Part of a small language model's weights.
Size: 10 layers, MLP 1536 GeGLU.
Architecture: RMSNorm before and after each block, rotary positions, no biases in attention or MLP, tied embeddings, capped logits.
Training: a variant of Adam for these matrices, 573M tokens, 4368 steps.
MLP neurons of a small language model. Each row is named by its layer, matrix (gate and up: input weights) and neuron, and shows model dimensions 320-447. Each number is 128 + 24 x the weight over its row's rms, rounded and kept within 0 to 255. Numbers have three digits each. A neuron's up and down rows have the sign that makes its largest values positive.
A block is one neuron, or neurons of one layer that tend to fire together. After each block is what it responds to, as a language model described it from the Wikipedia text at the highest values.

L6.gate1218:179145088115137085141133132136075100137132128127134162162114148146140148166178184161154105121149127141144148138113086153187149172085126111117133126150137162121177124139156079095126143126114077177112084180159166124098117108146115112106121109136175105126135117098105134080098149123134108164136120129138135140118108119126120108122149097139151140135127104133156128136129125172127156126123
L6.up1218:128132093153140125145126134129127134146145132114078094156167131133140130169163142098138135084154141113136122122131106146138158122124170129133141172130152098070087135134161152156115112096106123140110127090137145157128096123131099138087120138102157125148149098130156181152125122073126112108132119117113134127090153122133085113107122127078156104114088168152101096156129108168158134124078
Short name-initial syllables. Short two-letter word-starts, especially Le, La, He, We, that begin proper names (Le Figaro, Lebedev, Leuven), plus French particles de/du and the pronoun he.

L3.gate119:167134162128079107129155138158126140178113126151105113126163109164118135113108087138137135121124160072069116113185169122146155146110127139165119122127097139151116138139077125188089132127134136145151097105149117144144120089102141148128142153118106178101131133090128135118108082125087130111118083138157115066112144120126101144109109115109135138120087102167133135107106114147145125157129
L3.up119:132108141097114157116158119106171168100086107123168141139136138199139143133112150116108124130150139126122097151116128127068138147076124116127154143140115138146136137102123134193178107119148126150122105114102133189132158153130135109174085129145152154142111110110153104154105148148142119090142120143154117158107117155158166141104124125119136115092172164168121131133107088150105130130118
L3.gate240:152151093119145120122114123102107116116168154122150152105118135136174108112129162110050082145100148107149092113147151160067170138097134128149138118149101142134142116098114073118147118101158128115114099129118085110084177082125160133118092117122146127120108138162140147112106160141116144127120109139151097119124112156084132112146139083140106098129117155197099108124155124175155161174179
L3.up240:149164131139129115181088173152098114116144108090087120171136110094165146133122149086146176129111095172102114131144144115159091092134157106108161095150092137132146086126140103131105095136153134160162114149151120152149078144136115138156174076125174106121132125100142142129122125120090073136073139157140099112136143097127095142155109110135124179158161131135150140105141130118071114128103
L3.gate350:125133123115147124098131123133151136141164153092137162123141082148103149130114151118091158131126119114139156155145145133085105149108141125128155155125107129107100121121139134147117127102100141146109098110121118151140138117119113111148176163116172129112106158139113128123134121130105118141102120161161128133125127125119151101109137149165129107135113141130107128125115136166128131132153
L3.up350:125147158167100123111117117109149140125102107128149151115110162146150090068157080109090116135155122120165106168104109142137092109141105122128077106121105130128131149115076090105102155107102148091127098113155088132095163117141127161120162157155109129130151165118138111130123135106118164141130117151113155124083126117054147091161172130134098128092164095109140098111139147161160147071115
L3.gate452:103099126104114124126086100116127111121139117110119125148168141118125132156161100113099145148121141125128136149095111170161083134133133121159144129112094132125098145129106101149157132132110122162143127106102158123128152086067117126136144120160126117149140160123110141118097122140128122138112167103132135127116110180096105108163088166151119135120109122119141150159143111161168125149132
L3.up452:120117168116110126164136087100119100129109146128145123134166118134099160145126130140112126130129089142114147143132170128162133131136124115074143098111135124117134142171103121117126190175105116109150144155125112164150132112101141136142144140137108090163123144149098176109142127104158105068113158132149129123130140122142167110133071108086128116095154078084156112114129115102117120165116
L3.gate734:112123112118114132130130124143161142149115128106152099095126153087125155103136119129100125110114123084134147128110133098150149131153162135126115109111096133118173131134113113113102102119114117144134106115091127126132167130141115123163121109162153105162168201100128130133060121136107091137107143064135153170139103110080127150113095146151098094134116133104163141160162122134156102128130
L3.up734:108181109193138125139099093163124092180121129131127113116108113147130147161134121132107146145116152120130094138126127114133139145083126119125139123170077136137112149123132096099156126106177149123112118137170145115112113104103128115122093089128144141140102116109123146159124151110108140124161125125141128168138106129108107133144127140124135111137120082175094136102121095120105093099140
L3.gate909:116111119124110102136120107122117138142084139118114162111140115102118132120143129163118089147139131160130145167126124167082141146118127082157154094142137113127119119128117142088152117087105132089168166143132067102208120111143168118129146131147151135104144125156192134159100122145133092116108152110147111116141102145139105108139143121148140154146139161132136132120143084171141148160192
L3.up909:130136099153188094130110147132150124096131103121119139137117141123132138141121185133110175178143113190139123119077093120130130119149136139084129136139108120149065139131131114126135137056120136099114124089092159098152150128134132088146137087093166107159171128135102143089092105128114144100120158164134102125132138145084099142148142105099124097107141132160131136137135137150157124141112
L3.gate1192:086191169116155125083134172135167128132142098088147137119133151125125154109199132133145135102132101115139155122107091115150143111123107098112152097139122114142158181127133133110182112113087109149119127078140114124106125109117121148116148155118113158144139118149169135149101146114115164122113163158115141129139101066133089124126118094094145125137116178121152163106130092147151163134146
L3.up1192:101126119121126131154108121154120106150077117180139112131129145111118159093125136111144151158098147162153130149128130158131074131128093096147088085128111160147134091145159138135134163093097150160114123178190151109139171116120137124114072152127185108143117085135141081105128102094105122091099118119156115129192151121083191098106103094162151161121116099144124076122119110136156196166128
L3.gate1253:133113097101111139104095093125090138147114132143080094125158145125103172101170128124155116115109131145152139120109134123185160180160133119133085151104117145115139109153121126133133104143128142126135137132098116084161149120137114138112138123170100131107154131135126136146134109108153105137084178108137142137147131122073144108140104078097146110090164104100146135106125140136106134140151
L3.up1253:142098113127130142139159113149107108134124125106108114136161112105099136140131139084145103119104124125150139130131091131127128131093130129104134133150155136138171117139141101115071128117088159178134115121106104141098136137121161102112120106118142156111077134102117114087121126149092134109120133124103115106137102161116104155126117152126119131177154063156102131156142124152146176130129
Clause-initial personal pronouns. Subject pronouns opening a clause or quotation, especially we and I in quoted speech (We get, I just), plus they/their, not, and color words like White.

L4.gate26:133138130139118106150131121149172145155128125149107184093096094147143095135100105099134113115137112099101147142154135142143192117180117126176132149148103148109119148104127111141110131133162161100111159115120127099147133104101122137111152128084143133147142163106150147112114117139153096163165163115126128094117170093148101143167125114155182118085107119106130101104145121124071106135126
L4.up26:111158129129144166144156105102108143149148113089135132124167098149130141166109130164121124105136174141163138128160169095127147165149110134149130116102120170154148166102167082157146095121133132139128121134147160111151149149128166121145136083141122132137119084122129154123161144129145088105120125114105125144159171152112084096170162096120170140141106130104068142156165106163100132079131
L4.gate462:138157159121156130084143152116140111157145134122105092118158149113095146165112118112136156121161147158131146125071143097146124139100180134156170120108097163091133104149126120095145077114111139139173151138120118119097138155086129134103152114128081137102121096117101143116084115169098107136143133125113098153141124151120116132138089132174136152115141126144120142111138110160149166125137
L4.up462:103133124150155104097126151110126136100148094106111142125135097123115121146167125119124147117163129108151141063175126094146131114130144138133127152158157105110090156127086151120174076116141188144140127115118120160145141155137127137151142097133099109163125151122103124091136138141130089139093120114141127148125162115146169096140108125140144101112156160162141148106102109096156106118121
L4.gate658:133161141142121149138110138152154122147185138149146150125140116136184148149079148156161160136106083150132137146076176070139153111161121172165115102107151148101158126117104128124126111138138166092115159095078156153122121124129135153094141129131124109112133087088157167164142103124116123172181157109108180135085119140152142176123110166123135104133136095103143151121131143145118120158155
L4.up658:146158171128113147153118154160101147115150156080103161140104165139132123150130127135160141125116118108097162110142133119112141132109127142164108115105122143128157107127107095103140177102122152118155107109098145100174185107102127118119147106139122121117109152166103113154142170156138134135125143133131171163152089077089181115080122143143117154144144070183131094121125088088160132184118
L4.gate681:157108168112151134100166127095155103161128133128093122206153149119096184095121086104092147159168167132072125104168143173083122163140137141110146118146141127121108146111138090152117121156127119193102152108136124111097144134123163148113119128175149162123156120111104134110163103160092117123146117132168103117103142112088140129128138135135159150160117104116164125098161122128091156171122
L4.up681:130161141135141113098159118119185136087161115130110111167139130145132117126173140097098129139113110134109105150108132165159125114092135123114161195157113150139141160123130134110129136156111148135120124144119137078120136176130132124129129122161119090070114154097140104099152123183114107168095118144150103071087103122145123152116120143154133145145139133143170187115171166136139118166104
L4.gate729:091119121146189160145095135096107112099111137130117111119148120079130113110117111155154173121165100137141158154173157114152134137113183148123078135100107109154192108156103119147167117105135167140160130155127163123129123130093108126168112117142132158142113146138105166132123086094166131118147122138155128147125172183153070090095125113111158115165154108162124123101146078125129153161160
L4.up729:103176127113147104104134123163136154131179147139108134103081144132116149138131107137143156113121145115121134133147106109116130128106103115175113119136150138155163142124123149116157124145137208148154112140098144162147109129108140128114128162127095132160165108123183104143174122172088095157105170127117104164124100139096130122088119116198119119136148108115144157153154126147080155106146
L4.gate821:109147164114142149141140151135133086139118115118163152077164110134144129115119072155149131067101124120117169125153170110159172181097112162156081121142139148124136130126139136156118164123113128120137121138122136139139128159149126143105122126129130139096139143149155121140128132131073156085132142132147115164080151091135139113133179150177136158161156103102141080147125119152116114151129
L4.up821:155087118106086088114131131174110164095150135133131097133160137151080135132138143104122152153125091092119125133147116102132176117111120157160115114123090147138081160109122115120127159115143127132124124176109116139135083149107144134137133139159117134121122130134121139083099147161160100106120122089109125124143113095118090113142112154131100158143120106095149116172158170125081140130138
L4.gate837:139138170107135108124137146127157120166138096099111129138122097180132098119139136144126152098159152067171107097175139138161088129151126090151112139107120132133139119143119151146135139153122180151136109139123141140161128115133133170147104130109100160157136107114162102129140110107069135106145134147131148109132161176123109110135135093180181153088105134121136173147126145145179162145106
L4.up837:168104144096164148145139109131136095138099107138151151099100113171117159129131107157170097140136130132136116084133126094128126153138114133147143147155152119114116146110136178088155103152100134113108119115098106153136097165128160097119146110117138073141164075129183132136115133128130142093148166131120135119092107169129110139087123089168163137110139146132127151078107078179108140130140
L4.gate991:106126133063141162147076112145150119141141114124113133119110120140099130104105156122119134142133152138111157124147163153172136115139125108164112100144128160137155120121127145152135109140174164124128129119117125107137176139119128115161167081133198119157139094140157136094131143144150115145162123127143168143142160105092136107158108119093164150109093113132104092163152123182159166184136
L4.up991:171144112125100125139118109137118137117142075108152120101147107114118083087141105159125095174171103108118149140172169155116126094098137144143121110168116107147148121079134098116130144116167131096114109119101142096116159110146151119160146120131144134137145131123158111118155157110144080112132137108138101099130141147124141156129105114164120112107164145135160123107163095139095094101172
Dashes in year ranges. En dashes or hyphens joining two numbers, mostly year spans like 1990–1993, 1991–92 and 2017–18, plus blank table cells before numbers.

L6.gate1112:154101165133146146106105124152178171133141128125116155137183100107113170122139144114161136144132116106163140150157088157151145087155151153122144125129117132119158107104124109139097141115106133104128145125058137172164132154128138099131101147122098136099130129139143133120115140130146087136130131081140117144088139132114142131161122140150126140112126126122165104135153118121109123135129
L6.up1112:135114165095139108130137157140091130139131156113152132102146126143117147130092101117066176123107133135136119130125145121141148127120141092119106133123135126156101124129088124159132145179162139157140092130123140121113112136122128159155140117167150098118120112161159150138082127202127151122096121146117125128142102148122118117139106144122122144112116098089109117122118103162125146126171
Year-range separators. Fires inside year expressions, mainly on the en dash or space between two years (1987–1989, 1951–2026, between 1983 and 1985) and on split year pieces like 20|19.

L3.gate8:093139140117112160071117139135125107136121082143131151108142136110123105058123098165113130141191080138139111116146130097090134160142146103131133149114111158141156127138118111131113127121128113155180130128144166114114139128151154160095148111134146129090130179132118155099117146142110123117144143092140109125152085165110130136185160141156099105134163116137137124083157186169120132169112
L3.up8:153143109096169147151096116136180147123121158135064143117160158143123155111145090149106128147133134150134136124153135141068145105126141128102135143149138122125139120091114128145118097102109106138135127143126163120129134106111108115170138137090122113086166138104151109112127140122176101136130117123070142142091074146120134093168107165138095143130108164156141140152166106181104125168117
L3.gate25:172130142178141103128139126109096153114152143100141111105150126114112127066123163125119153154177129106185088094160148121126123126142123154110140106082120111141161129181098086132134134143079112138151145140089144102108123113127129129129133168150119129109134150157164119127125164106108132122132118125115096131147143129161136118153154101131152099151090124128116121124134130135151112137116
L3.up25:101139107125122133147135092137136137100164112130153139165141152156134138136119187149109157171098133160133091149106100152143161111124123126126180140082086098135165125098121105129144161113129126169184138124096114165124135147142118103118136123105077170091141090172140124132135156158140126127112096096091147135148122190177111126123106151131110127139138129166112123110158117101094130155158
L3.gate285:209097144129140130106155118160115157145155126118107121126142133115116127105126157143122163156139136103147101128149081158133079113118130116117090109149149144073161095143106139114099112131095125147170144108152173147106169147127164184171141117149092132117140165119131151081112128164136085090111166117091135098146125149125101086159178177147153153117131105139094136125142159138114136157145
L3.up285:172128121102136136119075105109100064117099161087104110132094103114163192092137094121167150115127154143153122134164136135107148120133123121159110089135137121154075125111154118171155114153144138103136137121140113143145110116121130128118093136163125106142164117119141114119111157122176137121140134099122137136171104117103079148102107123104096147128082119159133150110186131131138134140119
L3.gate537:155133149137138109148108134141104101166146149129107129144124103140130158128110141113142090109179174132147092144140170094100153135116138096145094054160154103065144114119094122113127120107176128129176153120150125142165117134113131167110108150128161138112137156106118169154160143099150134141128137109116123144111166154165132114132075101143120153103093099137149127178130132163155134091105
L3.up537:117124102102116111180168134136139096130159125186124141115108159107114152165117145098128109106134158145106119131105153101145115104104117167134097111140172130122149128120118094118136132139176105093120169142094161138091105127148115149141142115130138110134128091129142109120162147117118148094169124110131105175119159141129121159118149116136126150095119116165155109147150162119146098088091
L3.gate554:144086149122146146169139110127093156096171117139177131172116107121150140112147103126123150126134144089140088146129133157154131147108140136121107130146109129085116145153105148112142163130135114135098120114149162139104134163126135115146091163108119142093140094124153127122115159153138094122168120116112164135123123145130131164154145120138148122130141128197134170190141125157131127116138
L3.up554:169169129145128125151109130077157157118132089144105121150115126086124161153133104133160137173111136099109116104157087160127157154126179171111117117089170088151112136079128134138113122116179123134123105166109080118126091122108094132067123102142140156138133128138126124169143118141116105145164111130138182126089147093134115156148128107196154133151129134102151104178118104126167136133123
L3.gate1108:161167112092127092137148106083125158137141077122123175119134147108118132127137100094149135112124129134151101123135080148119157157130114120130138147112098111132112130104139124135144131113141147138168072139085160131196119132107140144172147110138116145091142148121112160107144175180133153133109133136133140157121117114146098145119128118164141137136128091111092114163149118132090129135123
L3.up1108:123143127084136178131143160114106144182082136125190157117115127120106167105147096134147146156171156140141103120165162088164164113177143064176122100152133165161134179109145116123117152156122201134114146096085109072147153134149151137094138101131113167139139080137136149136152137147120152139103144160096152119119102142113108138139139127148141105163118175089124155087125096112100135165086
L3.gate1277:101137140144122115131114101159129144134123147102098158156124118143085107115101113139083158132136172099115127166096134121102130199109122142178132110101117098054105111131094133128152152139138132087137133139138128128113154144100100131106142086128113141116139125131116141161160156115162110114149101102125095189132149158162163148170138118111144174119124143105114158115126116155150169142114
L3.up1277:140149096133114137183127126142165086164134157108094111142158136106138145187111156137132139144108122137145123128114133151100118134155135098125137126143151163122127101103122127127144154108162101107134094151081116116115093084095116126134154102124126112145121175133138137160160145172165143120138111092113124146127112154166101150124163135157095112129138147137116091108108134126099082113117
L3.gate1389:116100115104105133106114086136128084156178137146129103143175147113069129174115125147150140148120099097125114115128145160161149125097143152114116144131136134094162149135113119124128130126150102151120114148126104140150146135134084141131142105096080109106067102149160135125149110097120139110120088127165123121142115128141139144149134122168114147124142154159140149098133144124112127143120
L3.up1389:132169137133142155144125135111172129160129096083148146150132104073103100113161162097138146165115117092119141139137113170110070138142135125179094117131135149122095129129150158079138138178131113112092161093163142122142111071126106118133109120140126155096118114129095099158095124152085136103108099148169121127154094129137168138155110103127133163091065118126118091105136089178154178126146
Year-range dashes. En dashes between years in ranges such as 2005–06 or 1924–1934, plus year starts (19, 20) and cell breaks in career or filmography tables.

L3.gate346:120138144136136111126108138143143151117137161154125144143145114108179104090114136154110110160148117104127090131072110126112094082120087106154135103099131110120104142169129090154121111093145127146161143160146109131103166126117070114102161102159135120120134130135128105126132151083153136154091135177119173153145084128126113133181101112106133108116128148102090151154099127138125124179112
L3.up346:155123082145123101127144105143137115116144156144156147114139120147147155118101128160136124098092142138134129138084120125125121141123114152145151133102137106127131112130135138144083162091189123153104111140107141107119134138135122118173089097115134103168152128080124166146133127101151136138088098150113142133171135141140138132161112165106102098061147116160128124151092119109124099109116
L3.gate663:130163132133108136106140172171139133108095149106110155131123114150127116145125129136119142111149111123107086127172129130108162137168146141081151160143191113123106139100150111126131108120167161148125112117158151106121121099111120103134070102107150113097160133175158160104118142159121117137182145085159131166153163134093130092148107075108126129092104114125156134138183111126083136135133
L3.up663:116159130127120123163165143153098138140115121138147110175121149124153096156116131128131114151154154124083110113121102085106129158116134107118195131130139168122117131087107140105107150135155169183109147154151141094116146104128155151146131108106083147081148107140146110121128146188162142131093111095115101104146091082143156117169117104173100125086176169161107180130118109090156129137155
L3.gate982:116169135141124096140129154138104165100101150104142097117125134148121152140115089165104122114107144115135114146140112129111183120164144149119124110110148113122121122122083104093163096133148148123182087096140134143101189154094115120124118074136142127155183117122109113156088060160146183185128135131129111129076137083123150161107118099139128118116107093126091118142119138113101136128139
L3.up982:146104093112123119135153148137081110088097175124136126114101113162106092132126089123108125150142079179107126138124149091092150106147128140089151151131129115150130117125114131123138124152154124130152129114083150131130124127107117124118109119113112115131161141173139107146137101157160139141175161113102106119076139124083151118119162112092112111074158111127099116156096144139125115138151
L3.gate1334:080119118106146103115166087137070140105077090148118108109107113111119095083124165136084096133131107148120103130176114094093098105100166164106109105137148089116128103166113136161158136137155159116100134126135135130138170170144129137122151087120145182091149136108179150147161172146127135100147122117098136137087155153142154127156129145129169177085097135147119151101147111144123159098118
L3.up1334:136175117117133165150091190168130132109175133148103171122130155119123139120121137085112114110128105124148133104141095105159107141119127102124137136101070147137127124120137131123124157140157158080116071112116103139098177096129092171143108094158125121112096126133117133142114130198078080148086141118175133112115085089066181160124107123161136069144136138142132175090137120102121120122127
L3.gate1464:181149107088099144122167127149107107118109111116098108114118153156128145159104118092083125117099143133134113122167142131157148100103136096119099083135133113152120126102163129116127131165114146129134144121152085059135105122170126140122127162131142140115137104159150147146116055109118104153150095139123177100088109153138136180178111108131140135135095174117126125130143129126116123158128
L3.up1464:120149113124157155133179129137117149127175125129086111110091130137140117158127093186121099100142116146089114175110109106107128115115100122140149140110148101136126125139152132168116121152160139121176136123126119141138138127156107094132130088138102135118081132134140142081127143084108113078143111142118146118132127128131137155173074101114038142135114160141109109100106108088115118111160
L3.gate1469:105146117154150096131110152136129131109137127158106124099122092127111149151125103170124132112120076138119117153142154134119136106121132141091189131106130141105127130102112108139139086167116103159131142127133134086163093126129153131112103156105104112135101103107135141105099151153163141127139115144145167131140141107108137159138066095139134168115107100111109162126145120111131166108129
L3.up1469:072099135116159125105160140143156136095162120127116112130121149132122087131151119188107121161120102101094174122093110125086100138116108135096135090106121125142111115124173138092096153153125124103130117126112105141107159094158115114112109143135137138124160107147107110106158121138133116147127092127110165122144121132135116133137112123122126110109144120102126093111149110100105122089129
L3.gate1497:110155130118140109147137152118177065144170143138144153180126134105149098095108141178113140097111131146135138152199080125131131120108123130128106112143123165122104122134127127136169144125113116127161125115108153090150129076085113130123096162143136157180142172164137134132132124142083151105099132112074108160095155081147113161109154176152155091127126175102123148094079125126141134128117
L3.up1497:115131132135105150122125155106114152131129122129101116101133139126143143099132092114150111104139081136151102098129098127141116133164117153146099157126121112110082106143172120146169085131139120124153104162154143106121120119120181111112087128171168124164156108117129138132106168168144150140124119089125138183108096125142134142122177143133136131165137108083146134153092144130089132148161
L3.gate1532:095115142143121115158131145110101119162138125086147117128166133158090138148120097145148133091145132143091104089103149120147161129192135118110081111128111113104141117155130112155114080127172136116106127128114132160132164134168131109126149109139096130135143112129181139123134126182134104142132110112170121106133152080173181200090136123092138124129108097129129140131154152161081135145149
L3.up1532:109091127156097121107107128108160117157120118146120163157149136134133126099173138117126124120148140091111157131109159139147151114160145133131092082098115095102161139113099140099115113130149126140135074126156102099131134134150125144138133147180118165145127115131143154154136160105156097089139150091172129123072121101145154137109155125134085126093101136113115120098122105128104142127193
Number one / leading digit. The digit 1 (sometimes 0, 2, 3) as a count, score or leading digit, as in 1,516 or Winners (1), plus the word one in "one of the".

L4.gate27:169163115136169101134114134166146140132119112138138147180125110126160138126158113093073104150159135133128137170076133126117118175093157148107135098123104136147127111121126097137102108193076125128111120113158182159137122132179152095099144162109114124081120129089099120104114119145126121117113092125091126168128069149111134143160099158147129124139121103113125129119166148145141116126102
L4.up27:169116120161101140154110143091095143153106090135131133088138166104160143113118155085111077156146082129162111143171143106122119136140125132083146146115158128121122127153126117110105109137119097116131113081093125154182110114123156129109112144079141142095123119108119099163107105147103104146159118144113131134107120097156093110139116139141110114167141148112154181131144131182152063138139
L4.gate223:110128140126141117095136153124134173135140114124152150132112131139161182108172138109066107118175154119142132119155116111119103122183168103146149108130140129142149146140142138181106083153124143104120119118134136129183174125171138137091111131118169149104181126152108165133098106129134139085158135118123099153104137121154166159146088102127158145139140168144132144126158153177107120131136
L4.up223:136119118100101143130126138113093142101156082095091145101127124075113140116120123114131143147125131146085118135129141167144102156090120127130144152111163096107125093134066128090128097150128116134146143141149158110119168111113143096128141092134168143112136139151174106086112109136128113126101113155143115107142153168158127128154128135133146133122113122113138189108131164181127143203168
L4.gate248:154139145148119141072122127110140109169087120119118120158140130103121151136131100129161093107080117136114162132115110182151156150136116106131149130131098143140122164113091159109102125161097095108092128111154105106171176172136166125158104116158137131125072110173143145163129103094175152151138105124156159087133123139127146131146145107128133116128113141113157147084146104115117153118085
L4.up248:131156122105137112169167121150150160158119136167102093130118112111129129128140149162134167164116148110139148128128097093119105109125115102152133096079111112180168121106125162118135122102110123123107151146153090093073102113127081106118103128141146107152139140117120137133140140153104138154122149147153141109109110141102120139100156116135133156105179116138144147150117130096136115091161
L4.gate770:179118115120124096083105128160161174148133130132110144138124109127095169126124097086129104132118142108129112116178128133116122098128134178146117122136124136113113162141162117207139093149108118113138101177166097078167116120127144077099153103138152126144162183128116121141114106156142102170115124152152098106168112159116143148106141151149068128119111138092127171136128146174115143121144
L4.up770:160150156135135139116148132109147123124163119117073127104083164115133147123105122150136129148117127102139142141149134117121145099145111108084131096069119086123127133150165099104131120128118146120122112144152172113093148122157121129171100139137081120100126126149107172164119122137160153167145116157118180106144103136153145100128161089118112126127120103114099172141083126101123144119111
L4.gate976:147098126134115100102158130171124118137158108115116127074093126145158116162158162098146177097144131137167145115086090175137111159129142093100181101110084156092159094114119155115106138137116128164107097143144076121084132182152125105146109123144159162101139105093132164161102099120106138112156100131167118143137155124142134133121079079136124114183119106130147130167126155077084089117147
L4.up976:126097113194165130114109138154137112130146100111083128141116127139106143140120131131145147131141136141103132137129100110133117104114132105177148129131129120140171141159116149124141136087136097127112126140146113109126113136161168109149110080162151115098134156167157144146113122109142129057161168186126110128151129114175102131153146121058133119165148126141090101140115112154162116058119
L4.gate1114:131140163127112083138103109152146110179111098113117131138106117132149155144143126100102110147154149107117162110094089139128151098134130130102124122110070096103140117131108176124170152113127133154131127102144097143104151132061126082172121094148129129129140115145146168137117132142120155106129167161140083106105129101123128108124138112115125120096130106165148157096126092137142149149121
L4.up1114:141156093148155111096133150125119140117118124120117139149132206089119146128160130113129129096131127146156127136151135169137102119103111100146119077099124126172100162089131131132099101142099110145115114125107132146137112110155139136140135147145113159119120123093079132099104128122136129101117070088096154110130087105152145149134078112137095135096151121106118147111171152089149117163138
L4.gate1316:136137127156095133147145096141155128123123131127124148159127094074125171128171146133133161136131176114115144152108122185086142154151136150122132134144132140117110139126141137105159104142126125128140135102116153074105101135149166111146117139157138122115160147106101135115134114154139102093093174170128087126115149122164127088119160104100122119080099141140167135121139095134067113123122
L4.up1316:140171130133160117110144129130149160133121098123147134120121135112122117115104095109117168142155090143118129105149114112106139122106124121089100092088130118129134154116112121108098091125153105120116066147133124094116137140138135101118134115130078116083122114133124100109108167168127125109115168180125080145119095101096111109137138145115129117118115162131127119114146152163127157101161
L4.gate1410:120070146122098165125072122129133156137074119136107128163131141115114157160148141145112100125128174141131116119102130151102135112121130115125114112117102113111128106095120141103133123127116121125116103117127106163105138126151118098150079142164102170160126177119139154139114134104091095087117091101168074131093171152093140074093141110115122126141084115184134128113145082140141092141127
L4.up1410:128155146128111100127129131132134109125096155099132131163119135055177112158159150080158170128135111158139128152141099141149181133142138109084156101096102170187132164142125142146126119132104140145123136119137082115121181104132136125112117143145154144127123130125108144165097095154148155121135118136099148156088121039107083176120113102141091137154146185121108096095119103109134127126125
Clause-opening subjects/conjunctions. First word of a new clause, mostly subject pronouns opening quotations or sentences (I, He, They) and clause-joining and/but after commas.

L6.gate1276:095084117132114111128154126193119085097161172137107149148173118138120150104159133095153187109166126106159132103113125106151112100130143119110107160099109119110148171168133131118124112143117132125122127121123175128084131133138149101142107143141171108143129121117168136097142132161113138120139112100083137114147123126139154030116123128129125123142097164133142120124124097142101095087163
L6.up1276:090089083148104097167152118161161150129136106162119104133114117084098102146120192090179160140153103123102162114140106141104142148148100154135116160135124098139110137101123117146084113138136106146124167170092139105147127113136117145103131187109167122118108089125130103125093170137127165103107128111099157105113143092109106100119149116126167114120118188119122133139124099130068166120142
Leading digits of numbers. Mainly the first digit of a number after a space, pipe or parenthesis, often 1, in table cells, counts and percentages (1,008; 9.03%); sometimes an/An.